{
  "num_key_value_heads": 2,
  "vocab_size": 16384,
  "qk_norm": false,
  "tie_word_embeddings": false,
  "parallel_block": true,
  "init_std_o": 0.0,
  "schedule": "wsd",
  "doc_mask": true
}
MLP neurons of a small language model. Each row is named by its layer, matrix (down: output weights) and neuron, and shows model dimensions 128-223. Each number is 128 + 32 x the weight over its row's rms, rounded and kept within 0 to 255. Numbers have three digits each.
A block is one neuron, or neurons of one layer that tend to fire together. After each block is what it responds to, as a language model described it from the Wikipedia text at the highest values.

L7.down563:007127172158149148133051150121133136084156129192099114126061078119122092122110104110151101182116152113139086144141114150105126138082085133182123166163088141143166148098139119159116096165164077167116142147121121173126151095123101115087095141160164168113118129083102203078082107173184125179
L7.down606:113091154108128110048085089175148076133133128153109126139201181190122137103083119129168144137138125196168094153081125102046116119090072159134156116144110149176165132126150135099111018132145117136162108142096145116112132075151142199137123177091155133149153124126116101126180080124180116132
L7.down705:157102140167116102080119119144082096158148097055190101123136136127135119159082134161134144117059131093079159135165126114150124032073151171110104127130108176114131024139204185110107192122118090179104126108138191136170157152128106132122109112135129125162211161131098154084127119134155134130
L7.down823:152127118145149125076142099182088188161122113086133097090146115157133142145099133142125094073165142104046093143094127132122187139132071135149130125186116164155148134168089100117121142183165094126161164133196093148111081116203160101186104162127112131144156161163154117103103185129100144066
First one-letter or two-letter piece of a split word, often V or M after a parenthesis, hyphen, space or line start, as in (Verve, Jean-Michel, Memorial; also minute digits in coordinates.

L5.down687:136133152168110117167167159088204091120182165156148136176121147142139111100106199097074136099079058073117193150112144169121112143104100128193106074106116146163217101150131151129115136099166142098104143167049120126142113130121180123153144133116146107107184094119087172105112172142185114149
Capital letter opening a word split into pieces, mostly at the start of table cells after a pipe, e.g. P in Pole vault, D in DR Congo, G in GUI.

L2.down119:122134137048199197116147138133145087119112178069067104203175188122138122103118151142138105187107128101180150153184097123136073106099176108103166118112124175113142070192183104111186166083130141107138115154136167088113164134173166117162169163114131133144081076149134120143144152087122105136
L2.down207:071148118130091120194170094178088152108154110152107155100161107106133141105121191217190171117135144152120171114172116075119111129132161104108116113140127087177119153165124171120150107121173158093129102129174116119160112128125098171126128106125129143070169101147148124189151111120092146173
L2.down221:114138147077106104142143117154110107122129120162114160154067093119057086161137119178128105153094123196140111108109133076095122139144156095122123127103155163144127142134136130136106076139143076092066069148175089103123185125108126147101108087171148139135162151095142154130143139103112116145
L2.down301:100141126093089129091075081169138187191127173116146178155107110093097117100151168102147096130165164181111134157150150076219139125158150146163167186111155165174135150136157115126164120088075130163138130078094136118167131127117109129136151066141133118089173123114121119167170142113059133160
L2.down310:157097135162126067097110106154062091113190071126099103151101153169046140150132136102120072134126139113111134106119154128062096131168129096072089134121106145139167136105152138199101148128093112154077123122082115104142081110113094135155179091166130112129161145157126133104162080104159145157
L2.down334:083085145121096137150131118074082138107130177150103112101117095107086116157062129167129127132121097137057101136159098144133195112131152131085145125145110114157132136136135135107111134073148151160127069093105116115101086102075106169113096099131125103106183113135097156058094163138126177103
L2.down365:072129145106123120118146076111153110186125107031206118116098155131090114136142138198154078129050110136172123125158168108097087112176131110128118167172142082167096121126218151173154145113058132103137220122116200147114111080150178101129143101162106141166105118160099088129193145141120147184
L2.down418:165073136132144057088147122139072134126144107140119102044124120142082086166143151160105116118111158156159112111129097128115140121178154099075136117140154152147166118126111130183154126148124084160128133103174139109154074093160133164091166113149168102132119092164059153163169111122168100115
L2.down578:128110122128097105109184170159081069131132173091127137181127127160103089166114096112126171084136178139167100144103178141156119096180178218130100159116106115151107061137089146151123146127168138128092155168148114079082079115121069157166166139115110115157135104086144184101155133094142120095
L2.down645:170105129101125099113132102085117117113098165097094150074093125135074131114184068142100173095100171124144140093154152085168170150146151087097157160148160151103147110089150171148059198126095101158108099169146175160150093179087115124143120045120181186170127136107183155069116165126164111129
L2.down664:143072124105118128158180087125139133165125096104161105138114130047086133102105126140190088112171112131131110087120142131120100120163169116143164095098142118176165123114125132160161115155142092084133145185084040143167136186128158125121096101120109103102121051121135181194118088114191088117
L2.down672:056130097150129104090114141117171149184129108124169100072187174117108120112155136126138167100188130126175149115109129160145180118150138143113124086163193083144111085153108062159139093107128124112118129168159114081094106150077159086196125156130152113140094127091036135159127128119137143112
L2.down863:143174170148142128150124122181147135130160170170135124129075128161119088131149111128110105149129136132156070120182104155119106108116164091117145130153183104176120149042188134089122108116087147057101091153112085157079128168159141082142139143129128128104118139131059138078154137104106193099
L2.down869:146107086137131134120125070167130110088130134121170091083081127108075078099133042153082092115099128209080111171137141128138092175142162146160127126137138065120124077151150077102144081164117068129050067100133129126127154121139081167182134121093097118144123090149097092073098078086133084159
L2.down934:111157208128123071135131147120120155147171131140070059105125137187115069126088159108182100141156133118133117110153161124117126116143151150141070111140114176129098102115214146107100112100155087111061140140127081157108121126096178149114114100080155159104088143156096175080119092125160143136
L2.down938:146086090162088134132137072181109159125204091109126116129069158171050134122081168128110102136103131160155116140162130080116111093170140111107148145131154101145098153115154110229139154126105150165078069115139107087112129089120125176159143021098213088102167105148095179131168126070128197077
The word "the" after a preposition or verb in election results, officeholder biographies and sports careers, e.g. "elected the", "member of the", "in the final"; also table pipes.

L7.down268:158089139109123115177123123090143153150188113102099125132045138118126181135164140141138105120121113112177114102126126105123147149122138151156094124147131121154105134104105047115122109082099145077161137138097052145134124137150138183108180187198126164177096134103140129114151106160191230132
L7.down633:137194126114089111139135127114105139122157126207076116169197115084151199145149170082113116135106132070180176136080109109152199106153181178146096140132190123098157125106123137151153122153136113137104116167101178119104106147137125108127134078135133155095138113089137132151158127110064158180
L7.down715:137198126128168071164161135143137153086136155169154151118124128127132147100120128161089132164111146063098128104103113102097157099120154138079161141161112138147201060032095106141140118191130141136121085124150131100091060165181115073123081142084140135141154117137141153046109134064101098169
L7.down997:109153134180137111134116133153138168092135099141153121160131165150160098135153154109127078170135191154108161170097062144134190157161136137132136145114154089127176070127187128146100157224111094131113133121145142092131083070156102114138163118193137087163095196129118101155155143144109130138
Colons, pipes and words like over or some that come just before a figure or entry in infobox lists and tables, as in Teaching staff: 23.19, has over 100; also scattered mid-sentence function words.

L5.down475:175130154181174111106140172141101130157138062097111055132090086158110177167076110100123089099123115165146108102130117055088052138172133061104095147145139123138169112113209142171153149110090125128100094217113111090111098134152080156104178150109108135143132099129139081118170103111168139093
Prepositions and "the" linking to a title, award, contest or event, mostly in sports writing, as in "winner of the Belmont Stakes", "Athlete of the Year", "selected for the".

L2.down202:140171106143137131141187105173128149160130156112183150085088171093168166094130166144150158157070134113096095118107151135163194087124082122138134165076078145160126150194147073131119029143168145078129079106113074168106131148169165116098060114098130115157144124130169084161092155085128167127
L2.down223:112166142129146149094177026095159147155129067097155112215132169083147114105093122121117134078096124078224121131114109153166049123084041155143070161164106102132100113118104157127126122048115154116100116162140126087121141160160126138084084082096062168083045155115136066115150069130068185121
L2.down261:080133182142087176133134082093088181180142155094097121118146140125137140125147107112150148073114144137096153084160160143191139073124064163160086095048127159157093158138119060185125136161086150108122118132069070100090119130157156140074193117140210119113108105028136165108098142144084155123
L2.down288:162117101141152105100164050133111119114114122100130099151108154102174172132116173181086108062082098121181080106102080124126103164121104103119120107072131100218090112127134100175161110123095100092069150091086161103145160164161186088144054103155085115081121133112116080121128135128146163155
L2.down338:109127105173103109077073123072149121162127087114111116120123163134181120146165124086138087123127179131104131105129136120105143125099119110143126143149115109102119135129137129171115043143122131029142163112123140145142128149161145122146140138142124128167101116135162147182071107146140169100
L2.down359:125184104164106129154151102174124162121093112131085143015105136139165212088181124110145132121135122153154122137123102143153134129142139124162180131105146099147165095127135110120155131140145132093150153081154106171100115150121167096192095139076154138145113082073111088121126142055126149154
L2.down385:165138150130077160109143168097157191120142138106158086102197148096108155135148170127194122135075141113130110161145133087138161126196087130110147144120123087129106130077132121103122040181200140093143122044108115147169146200121181115168129173127122178141113083166110131112101112108154149071
L2.down409:133133112173094171132114190100137152106035152095155126072147103132160155118108151113100065083169155168126104045119067124130217141153122175168052132124115116123084118132107135104114122180154148097133133110154065148094117158146149099185141119106126067124053161159100154130166113111164118165
L2.down495:108124151166059171122175060106135139175156134084114120112165158111094167080155141092132159147106147141078148147110143171131187142133091102178147133103143123152178143167085143077090052143150155074108128075159156168144140134089179156150101160106202175140137092116131076131081143089144145125
L2.down571:123124115101100096074129103198192164150075135089117169102161171078116132121148122139172128110137123121139119102135099168173155082060104124127095154121176104129121188163098180113115184105093143121127164130133074171085107135100175188122130132133135141179109133119101158128062156140083146145
L2.down641:133175131109098161047113091203189121139104111045145164186102133097117127115130124076134172115114128121139132129112165172115146168117188152157148142091140159167132104168100108126172141083074140123087187134163139129094086124156163147113128135097124135124152128114168105110085178096062137155
L2.down716:112104081178086141102153110109134167164175136142130120150121160066129174109157147141186166095079101128124181125115138147196130097116091112097114164082160134138145103134074138216151110214072156104118120145071099134163115138201171129182075135148156146108089110120126143188115122101154161107
L2.down775:120149125146142157106136120140122088148107099108137107122121134111126159088139163149145090116148159150155129189059185158116128127107082101149187162110139155131142061128123106123124147123131183126079139125153125071133173168135117129168137114119155113205113118107133099103099140097134099073
L2.down865:114136099114069159061138126061136140133171168134127064151117137112125174105148119102163151111113099140215177162135104140106148114148077077140135177149129098183118127176176187131124081141127210080122134092118101170172099148119196092113085147127149132194148092125134093176144151123129143103
L2.down884:195100152105107095096124137147150207141184124133103086118119093122100113084117169053168150143130140108169131133213143123115154169154098137121162146080158129155094110189204170107147172146069129134142121145104119189146083188163174137101154083162191137126126096082084102136126109110173130104
L2.down1001:194144123089128149091147151108135132144074135111051162156114090123116157104084124094151166152111150128145175138149094100130152129135117142130128118069175147112135118122104082136120191146056102087141219151134151098125108179082151145114170119150181164111137112118145114110130140159122145123
Single-letter word-initial pieces, mostly capital P, N, F, G, starting names or words in tables and lists, e.g. Pimlico, Naxos, Félix, Gobert.